config.toml
n_layer = 13
d_model = 320
n_head = 5
n_kv_head = 1
head_dim = 64
d_mlp = 1280
vocab_size = 3082
activation = "swiglu"
norm = "rmsnorm"
norm_place = "pre"
norm_eps = 1e-05
positions = "rope"
rope_base = 10000.0
rope_fraction = 1.0
qk_norm = false
attn_scale = 0.125
bias = "none"
tie_embeddings = false
parallel_block = false
init = "uniform"
init_std_qkv = 0.0227
init_std_o = 0.00446
init_std_up = 0.0227
init_std_down = 0.00223
optimizer = "muon_variant"
lr = 0.00602
lr_mult_down = 3.0
beta1 = 0.93
lr_head = 0.0114
grad_clip = 1.0
warmup_steps = 200
schedule = "cos"
final_lr_fraction = 0.0
batch_tokens = 262144
seq_len = 384
doc_mask = true
z_loss = 0.0001
train_tokens = 1276000000
steps = 4868
dataset = "wikipedia_en"
MLP neurons of a small language model. Each row is named by its layer, matrix (down: output weights) and neuron, and shows model dimensions 0-159. Each number is 500 + 40 x the weight over its row's rms, rounded and kept within 0 to 999. Numbers have three digits each. A neuron's up and down rows have the sign that makes its largest values positive.
A block is one neuron, or neurons of one layer that tend to fire together. After each block is what it responds to, as a language model described it from the Wikipedia text at the highest values.

L10.down7:484501466446543530471474451464533515493522461480545564519458523498535516448477534514558501524445575501499456461439517444555547509469527505484556464438467503421486505481535525549473399490533464565483524433509513501529452562461554517453480499569510493465499487535526492561484458556568566512477505505573366460479472450523493549472482495473500523453480469487485513492515470553477503532462573535495456560514589536585522487412508530505557467510476515485559543464516462475479484471549465
L10.down59:479482457517532393494535433530450514511455507477514533629442496454495464532465549553524500479489540512503497521523550499537450500456447480484517509501511505567547480467494508568498509506505483524449499513498491545495446482513506483464496533508480384568551492511501511493533425451544533509548436427570532515543488440437556510501505496528488508507533547457577539528494489430559491591507496439494560511518511516535533455546465583545486485445517502564477498448486507466465577448550472
L10.down97:516437537505500479568499479513468444425547492534493492532502499434550546409553459471527421475550464457474419493447524466560533525497440500490531505475473534459501518406491504475519478503512485459515453496406462498570535531512492546533493564400555481489475500504545469513457445526491400507498522518477449502440501572477502429567483467508459466516507441590512451455506469464494420485462540497484576534486545476553493513578495381481441486524450483480526458515457508504493477476501449
L10.down153:457468514512562536504494551534521442466516542431506536386568517471525472490415496466558445511467517472468557526452421503489505498565534525540471514566511453594537540439541466499476508570480532528554538494476521519538483577536513511503532516490543558492475472472471422437482492395517536464529440480585468497490490482539505537465558475435548445487491542492482475554486532453541514549529432524517476489470492536609469493402433522534529483513516462493507558540510492466575581508465474
L10.down175:536594520498566467515544496421539464516495539494565455553469490550499508465475510496527550454468520524529479532511543500538523491356446479498533489460432472490474590419464518518455623539496516414567454529480571532469546567570544525451538449443461552505479451489524444453414485501500517516465443468518471528548550446569418524495506537551517494530581448456520511439478475562512479506490516498468546545567538479487518484463502510532540488494570521525452501530521566540539475523577488
L10.down184:483490609475452434510491529529500493508484488429538534562532497519453534541488512573521508466498538510511497475505498488480497462502419467481527529566513469508535504476481585525519499544441486501528532432473511484521461453447413556540507527569472491539456447504518430506486563529503494463512440517539527484442570563513539485506472554453501558548560550475482491479490499485526435520513466432427469505491521461462541500551526495500542487441508532506494438451460496523517536517518582
L10.down200:458539466471461433503468531536432523492538470454509528451464479434552424509492492562504504530565452496438562533532504491523528468504504475588454446528422508489459576431483441461490558551501498447485486498479485414414532532580457487480506502507526511497450519513490508560473493428578428448524497537495491505440493541555513533594505481544511489490555495560481465545536486494462528481495534532514568567570531476539548561503516538477546486550461563530509523426464500526546531499502520
L10.down236:454526489448498510541472478567520542472472541495481551456548486465475517516461478454505457456533426448501458462546462485525477564452528561447484456549477484525462536544532493431492563495526523534480435480503512491525507529471531506527511564458515524466442431425462555470520488415487536422483442482484442548503523471482535546509563423487492541453508484425521507467461438518477580604488492573507466531545507485491491458480501524485529548509509478489600536555454447537544493522480531
L10.down264:531578522504471472517481387487513485469476445499508529529478476441418519442492536463500428467541512482507505448493501521572459484410472469508562532439494558521489472480535500503502542475540514525533478457584496535547527506521498445547480488527525505457536471493500513493470579529515499434544452605456470510539386554496545543565484502471430523466416513445518456498555455486512490499463552492366563501488504486520412490496508452461482587450461479508454413472488441469532493585481552
L10.down339:491491446484424446492478448565454502526493537522504467461550527543502529551498514433497451491476521517534495497512466518571488556511545476517506524488510435534419526478462485494491535534492425545486431437444476509472445437511533570484516483538558548563528447488555540535548502497472418485502458540539521442486477501518516455502498525472536466543502536543474558469452534513501411494502467500452495551497587434520544415529404488494496488559439492503499448514398465532559532518531492
L10.down546:440465484571470551402469439548533474470456416513513500565552515487530514548506554506473487468487531523511534488468471588519461518441517490586455477565569459453456548476492437430542581477510447483507379482510533485491473502509458535538499502572517505507541461518500474475466365421500536503511504565518503505495403527501443416507496527527531538545570480478535481496540526526504493527518537436527461484502508545439450486442466514495461449479537555408553547468450519516500537525474529
L10.down706:453476550477475544518475479513541460434558558535514553443510540538545543539471511583499525561498541529414477493525504500485465465496428480463497567522504496469506483500465476385454554520477485511479523535502516545486464442510452454510498517586555536490484519544490488482538572493487525520528495535543434457510456546520496588480581412553470493517487529488490494532507481470568532514514458466535514414516434496557553565470566506519477563452497483522471471529455495482562526528475452
L10.down1010:487469493525570508513441542480538416535472466519490502401587500500498508544414546467501494555501484362533430500464510504562478443513539533541537517416541445528420442520473517468591486543502533491506494525490488580436501532485503520529534563530445481532430547518517486499459519479501479499499526441483545455468459482512497492524529497431565526503450527536510501501481512521479462523503479490548436495493503508584532464520466517498532513490481533551513527494536484510432473533505477
L10.down1113:442492527511531524497500515519509462447477472438474507439511459448513507510521484511465452539520536454542587518464514542508506456506501549472458443452436472462475554564476538490501554613522446429539494559534527496502533502549471510513584565545538571477514497515541553467442528533494473551520536470489531526536499501470476452484539485476520465505518559560534444488529535441492576584498441505521578507529592540468489542514557473494547467494517515533472514507496545597554504541539496
L10.down1249:533585499549543453511550514476464480462531397569486495502540483509526443532536457503536469469410483481387503525527457465481497486520501460488493493501504521472510564521472549456529583493539472455449539573462449545477553506488495570517554437548455501526584466550510527497491532500515467515498518513510523495431542471472498446479507547486555497498506450532508506534472499519516445522484490442481530517506496523478470479457474480513499478610449557550498495499554585538539522581515558
L10.down1279:520529457510558462502472437513509535540558554426546500449483470519496449423530451408508564501508517524548515574512465544509572507532490513476558429514479534529529474517433519497503497504474509589471531503536526506435567485419478556497475520553476540529545451507560451460499423477540555467495414505465473533435535543506404540434511474449514498486498470486478511529488458480520483480451471497521520502502542472477481477461438431476474569531510444539477505570498439525508485486466537
Digit-group separators in numbers

L10.down50:475504492431457474471445501487481550472566521480556457486511505594469549602491526505513549532432515532441527500527496548448498513445462498447536485457473546504535521495589460494487488465486493399508501529432559503496554432506456517519487484469498458476468485469454571475475557525517489477531518452541559516493559520459595563490490602491482455469497552592474533541511544501520489416447482480515477431490443525525517463503544530555435473455480430450461494478521487516437537403506563
L10.down104:454519537518459482476513559487517534516463539483550486546507519571459527445473509482456488469509594515502496578511563469524539433498430478546458562545541406444454457525473506522464505485444389478571534496522441496487512527513485562506499462446501469463555521480548516508410537501479590563581536494470461513492503521494483483492493494492506498596479462543509593520536511453534467569497542508553466490496500458516522509503524509509523554468544517517426528520499533508525487539492533
L10.down107:495515455504429510570576440461375507476483466464403488488457514493504504510449498446542537539458534497474552493505521521405520495455413565546441491507449511477518534440441503521508585508527469559529525551439494470502550558546477474474485491446542506531502482497455524536527520488560528523504528493469441491552536479459470605445447487439478542502548536508517506535516459560477480503505499450480510504481561532521487429481543463458485483537454485547537545502510409551446447505480600
L10.down262:495431416525472524497503466472458502497529503499548514462501587488585448564494440487531447559492474434480489477445519388480440517484502534554479529504431472529590512523603536557517514516479444467414481424458480507489487530551549516472535548547487497464492546497539487548507489503517511444492486477560500461432477503520458551518476455467531510540520506509537593489507517456450509507512493451456506554556484473457470475477521489510531527536541487519462436550522531588443469446463530
L10.down502:433482499519490510578453513491471485500517522577482536457451560416451462502495480478532503443592490467475559506528520528504580570437410538517444556492538509527470463508508472521448531515489523432537540495485498507486581492493459462557598536516518569446521512531492461528523481501488503475471455459492547514510463506490505548375582538531532460534482533509405526517482474463466388542562467529568514499466456556493469562519441497430512526556464514543464532502521583497465493435550492
L10.down559:455478518469467514523611456477506510524470508551462430551493508527517525518518482483513471510488477474467403530526529487500513524539475539513547506493483522469561436507531441502453561488438486513418453437474485485473497451516456543489488551452475473504472508531484515492491518505503560484554493453490558496519517499523465461556439477552479450538474502503562424487460487592507451539498469526506472481471493545481451480544625409487513460483468470512495473542449456574460503574389416
L10.down641:494504433435562521488536549577535522526493497484466519398488474500583524525518451513470560514499531519520530527503522557541530475526440496529505484493528513573502501563442510500460557501468469502430555404517447464476544508437608497526422502500564470528595536469480483492435510501488496507483516466580409570521533507477600443555466513525500498492529434494444478496436503504463493593488479528576502493540487516492535532531476501452468509470452458446492549489516541505584499585525504
L10.down648:563489480500558493452497525512494539512448504432502476500461541542423517423498500464513462413471516510555544534547511408517513532510484449559483481537460496499478538531418533487485467539428503520452482454428487507536456505513492529414396502500477465477493460485451491464531554558467476499436528411449446522509522591526574561495435528469451480450445561452426534459563543538494530530521453504514424511468556514518497542499460521489548471473501511484504466515459520534481514550431463
L10.down715:572533514418423438533540528430557462501469483511477466479510485483459497487460483535480523532471438417507501477460500512502506503476485513549545520593394500494478488476521484553505567536481532489513516523449455494482454494516467485404516486487537381479500462522452508489609555390466492497594548517497456545484525492510508492443550450479502478519483502482495535542477516494456520498516523496527506528466423474490521473514547475496439527473470556512539572447471438578424449467530468
L10.down769:518439445561474553487484512512539499456516487496572562551451552506524508506525446506539520513507492462445513518536495481493530466463462520454471489447513575490414479431533452571516547397558489538506556515431458518509527599443483437454481573509542504491480475499485535510491504516456465521515482574464535511485441481538527546531503547478510469474516492521475530516427485532536595495453544487526525552490452559492591440521526491435481460496476546514537539465529444533541517454475471
L10.down789:479487524520491515391489503453454497526500499451438483545524467523455493549535444441474503421526473596497475508475573516543472511469461490454465577458519497445507510432500454461524564518531487496486427459525505552525522480524500524461460450547559498434520450562499488454481433484474444502514535502553543562499444539494520418471530509568496509503477417544446556505463533468484488540503463520547490514501608529460506555527508505510472457477455458496500522504466549501523528458515578
L10.down811:453473469504548496476526515526519448533528505451531496507480510504465511501546464593454460486568504484463465531453512548495434548454479468461464449484576453487439477561513472487598520473523501542504524414510485511460520492505477478488473501552484524522537519514498460511477508537527506498517438513489444510461548411445451536478455485455479550561454539454517494468459471501541477527518469554497435518541475535476519494564631490432471513523451461500527565465465515460481475555437528
L10.down1037:552478476564449423517477560435597482551514474477511427534485520499539502413524513533472552477492508555468472490536482506521490513572431502529523413512505446514498492562523531479483491501499513470536529536573512499462487537558429489549557487510516519455535553523486520540542431464524513469538568499506440521459482510459448491554518491514549480566451524571560496483410524518517513534542526517534534424521563505449526494476472579540485542587560403512524444428507565541516482489545477
L10.down1043:559512537539568471523492483500490552507526472497522521503462550518555463538509498500537499441517503516524534469504617537497546493526494551487535463533583493533537490539505505562532488508538494424451519543506469375522514499531493502462467474534525547544565515549504545446477489509455531485446512512492442530496493516481521573538521474495507534487508437518541540525506518515434481476556484416514480466516555466568591595487528544533524477502548470444574519522475512453523439517537546
L10.down1044:508481509531589459533511501467472446436571523514520466507419502510543535453529483404535461488506519459453540478525556465494458464429484491571529524458546545483465516509480501473443537516495536505478477495494555485542454498482544491528501604500438463458495490448517500544498445534476471479539597479509540502503533567484466504592503596470522479537515540528476464485514519566477417534531497546489542437520592481495496467506528509527499477547531531475482514564522463529518481521524566
L10.down1162:495509476462506585529502453533524485513477499542509430511475506434511469479461461411455464577438523438462441482509504549467509577472573512477472486516558535418547550512530489412516565484473488597521487462528451487511488513551481470517452494500558509525447510528462516492527485467484444437452432424479501487528572409516577567495494484429492525436536505525449481482456487433481542494474537576447497519469488534466553451399499498471503559415551477551489464501545602495531460514442542
Mid-name word fragments

L10.down15:491543529485492497520478471504593542459541522511564487389507521463513535481464434516537439566555512503508474466459490498446493516538473510505494545517496408433482546394478506490548505496530550484525521501489500521509479563449516471549523589592522480518552444517523592439527477466455511466453428604485537507489467559548509494490425509498470503450519513505530477496488545531536495490547521501541558518478466516518440508470510517473514479511620493519519497561528516512525474519475543
L10.down81:474485443481499549446487468592515447475484479512521486574478448505449524532550471527442472506607479487491477502471520463560553527472432535451460550515511424571490427567525483538476543494496589475521560506509457512529498478496499498513533475461409499503494513419506486445521521524549492483419478467527481530489538517583518495494421531444517555500540486444488447492533546485516533485556559546547547510519534480479509418550529478525531586485565465551533479452460454480512500478501493
L10.down351:531487485496448523457442530546544436365443457535515537452488534491605517484505498467612537537559508523509503509459472523537503491453437544545524553500532485429561548498462567502496530542442488472532536517507518541516533501513614424500572528463498487488529438481467526552541491511611448539502512519520485439475512489507520526478524491496553620436577469467460526429549509469525499483402444526452464513560485530444413501514500474513485553509525490516502511543546556493507444483518503
L10.down365:466468465456519523476519509500463556446494505451553494503521489485480463548471529499417444495516529520477438526509488528484549485431514522508497520487544468468517419551513479490535485501428505524455549472473516419529514525490545478502532593471444472478533601485455488477454520467515520508415546485558554511507478512460433576532511475478475540524548499464547472532504538495547497441467530513542503464531616529481502521548496434495519481481497503456422433522502445531543535482520548
L10.down458:515522494417494466542418489508534562513418413562479518484532474521477561455541482527492427490455548481471463472479537528508395490453552458491508532545579443427551564470463480511529555506567510511474471447488532512537501600479543535548520510520500485543507552530534592508449502522488549529467522503522525459531557529543533503454457498514542514494520519454561532431487509493436453502524492484460478507538496458554475487541482579545465490503481475469509568490489518445567522563402453
L10.down598:526497569465496462458477467488503435507541509528523496510469480505447394464505437504519421525510492498453540533564491471461445467413494586478528536549497586427503473500441484466514518473504491491456506434592479563510526498538413519484563476504418474510527490469496494493577449507506526499504585545476474570467503492495506514515522500557536487456544464506493529545472532469539457481463498498443519514468501477454440531500503479527515528512449503497471549499455475441514511528536442
L10.down643:507534427458539518561473506497514506497498520512482444496531499514476529588492476467526571506499466530475555493488507473482454457466497513514446425475525455534529549510468453499486575517419462519502568491511515471496449481545574440509504578454484544463464472520494504441485600503497524415535451491434526434488499534522494445481513506506528516504508493517513510486483533492534514482580394420516479572561540496526442502527533501515579465535468483498518510434495559488567478459438456
L10.down762:447519425453426536447442494479496497446513498500482533491494415580517544492490531491533483502473518516411483416537505512528499505562451474482546474444455458505509551495472519485504452553517477540478472502457579481542441512458527481478513490432596518462505505540475529490491511472535487467498502501469529500459514473536411515483529512437515484588518460544433535493560477487525587513456556535557519535547517492526476583506499496481517531464506532605512404480460607489491474475577461
L10.down801:503493566491442541512526456537519460490576563476541412484512549497519522539526495494512512480524534519495426449516531481561526444463468471545516499424472473508511488518478461611493466531478533549462484476465515553404496522555611531544505546484533442509542527505477485483477506481542529518448463495488490495473525553432484467502479525487444484545447447555512510452461478477446529530477502469453458556491483568484511500502494450478503546475477475458519555509475454457490497598403537
L10.down807:498558481545508512536549489560476472546494543502508477505543524506476561450508524473607500522492514483501554535513518503469435463525501502515529536547502429470523439554590548559439438535614538480485478498420498499489511477430511575475544467428506496478493469456503528494514493498489494493497562486494532545448522512570466499514501472469517509539501459530504394511566537506504522493490439540478515433513480476588500492523530513499501562522478531519512464455558494502440497555501414
L10.down830:478505477496501427469456503463468556483565486546540511614567473479528528451500494484483502524454510591459507547526513530464538479473514524533537498457528438568612463442474493500563550519398438452504518525504499421553484517545474541483573499495482483615435535504483490507458532501432496467545508502467489417538531499499552559441456517548470476485586571540485452474601512550495516514495547502561410490453543509481514566454458450536464518502556513475521535426469495494480548492534516
L10.down888:478532495548465457556517531524462514455561524480510531544512494462513547514504488449519535503507478506455517517465504523453460584480467439502502517490490457576544535505535519453495419505449537530505528540563510534475478514481419493514488485464490508553448492454503485528546513509471587480481492466487454485468551471436449522537560441496489556487498495510505448549473447435463529531513542503418517467519538452493491532524426534556487444581536519537485498461549479450519479466528495
L10.down995:543493503541574493494455544541510450513593461427527537501594496512479549563465431482476541547487537453470484535480495542515461542622556499544513506498473477505533461473493463460501551455471531555461550450496527551501510596508503506516489571482488456452501480510548535458477496455512499590528522577458507536488416527515484515518451494436491603519544490480462526524452568506533464498502471490507503457571437434486505532527506516471493495528534463480561465491540449475572461494480489
L10.down1089:471498506514535513428537493490476535425496511522538545535485569448505542540470476473502540444540492422474546546506446516527492442565512491518558427507509459415494452445449496499490463481427605547481551493463517511485474564515468497545487441570467557465487492501536513451482484425482542476490541540545529526481436503445481488539480559453510502421507559476505491508456455506548484559493453532475584585407481477498505422470497478484581451551486532565539496452525530440519528486456470
L10.down1163:457518449484549512517502477515486443457462521429511527505533510502463474502444475468527509495537480492521526529460437509547456487489540519488534496424533430444527523436477411464498497469493527547543515524454482483473499547493456470499538492464469537422515538500537494482428425501516509429556510491504472496463495496526509477478483533493547475524542445505444478507419489550594481560427479535445432440450482489548471531599487570542500474473491510513572582565531481447579464560520558
L10.down1229:492448526456483539507448479528475506481521533419452458534492478537518505481504493491563483440480471523428499514486490436487459477528514559433550393485507512503455529508473550570445476481456470459471502587505458464532402515526530393488502499595486491533426588519522513473471465485484482534525537429454508484536549494509461496476517486525473454525503426485462500531518521467481496467527481561488489497507513443442423492551606535501552528493426495567557496496483463554561537536500547
Person first-name start

L8.down1253:461494492484474529547537538515502479497510506498574508534518515524513456552524446512523491566427494485503504532543572547467485600460501495496475412469526547493517549518463419495495489474476468507486442492607539525490487463500445457520440506570494512477489603490522527498499505475473467548530456525553502465506465519586601580423545550483410497484505487492511549538463437456490504485490438539456444477501565453517436487464507520482487563532486436500475501548505422537539598451526430
Mid-word proper-name pieces

L3.down284:539499432490494531472454444490424469524455466462513540494492508471515492513545472443536528542407522392427549527555496477565519490456455456568453429545530472495502433549445463473574507525428495531536412512468505522461477566511510474450526479536490531503479431502403544530506520473465497437551472492567488498494540513526479523483570468543452482473538576473525471511473476547466534566489476478535500505568568493525492417551448477468511490548542495486560475533382529443435491562553493
L3.down457:482534461512486524558556412530485509560494533533560512496545472530528525535531545495460487470541543494500548499486522390508461387496460544464528480513434535516607512453458503438575521479539500459492501548467459490511581598485508472486519474522487500505469509546570493535539522566569592520533561483488475484565511447504486448493524419521458438477505478508492518537480435473468510528513491518485617476562406474517511528480506508479481468468472526444485434514482524499582515544487425
L3.down818:515461493538539572493494510486539428492535527532489470421402565464547469545520438520414515485505464498515458546519500546505537472504437500562468458508519466523493481481493508480479461519496485495530512419590526469556460512530445480544433436572467516515535530474531487515446509427556557513476509518537477455560494574468511439456556541552513531506498510495467466490563488427533523393624517552434488491511572534539569553462429432477442473466513480532485536491461530539476508430494496
L3.down1180:460472534459465549477497499461421538421465543522542493508517549472589496540503548511473521559516482461547474503553596486448426413460507485602504452423470481510425488566499481478514462492531496445500525488556472529524487504497542510479485459499518511570529544499494466529502550469509497446516424466505529420546501469494495528516467434555529498542498554522481518513506470572499515512484560552527456572466549504500514596499507471485452506491533512501469458484391529516443518533535478
Given-name word pieces

L8.down879:465500540480465497509554447478522474532439515484486505424529490543435582468486461402432517451491499488478478514463415449557495485462492491548543570464488472595491545424457534552481528466388528490539462508503472566468488505606458472526481570461539552547476502542525544484520551468542472554468523510484485543574441530462516504502570511440417487553554433526466434515510520497443523510566428446500529431443545518493582529575478505479488532510457494476471483495550468497519439501506431
Numbers in result tables

L8.down1157:380501465478474464470463457481460538482503466494472520472493516542497506501498503483516516511499539475453461499461479495470475469455536480577468573509586471482543467447472526521534611467428509572474456573494498481487469497490488477539591511489468540485486430557556442454489509531462498459532529557479550550477506561515542511575611494534477485579454458530506464501451507524502521481476454449486523480509522537516523500514526537575481525517501482516498446521507498416552456525507553
First-name opening fragments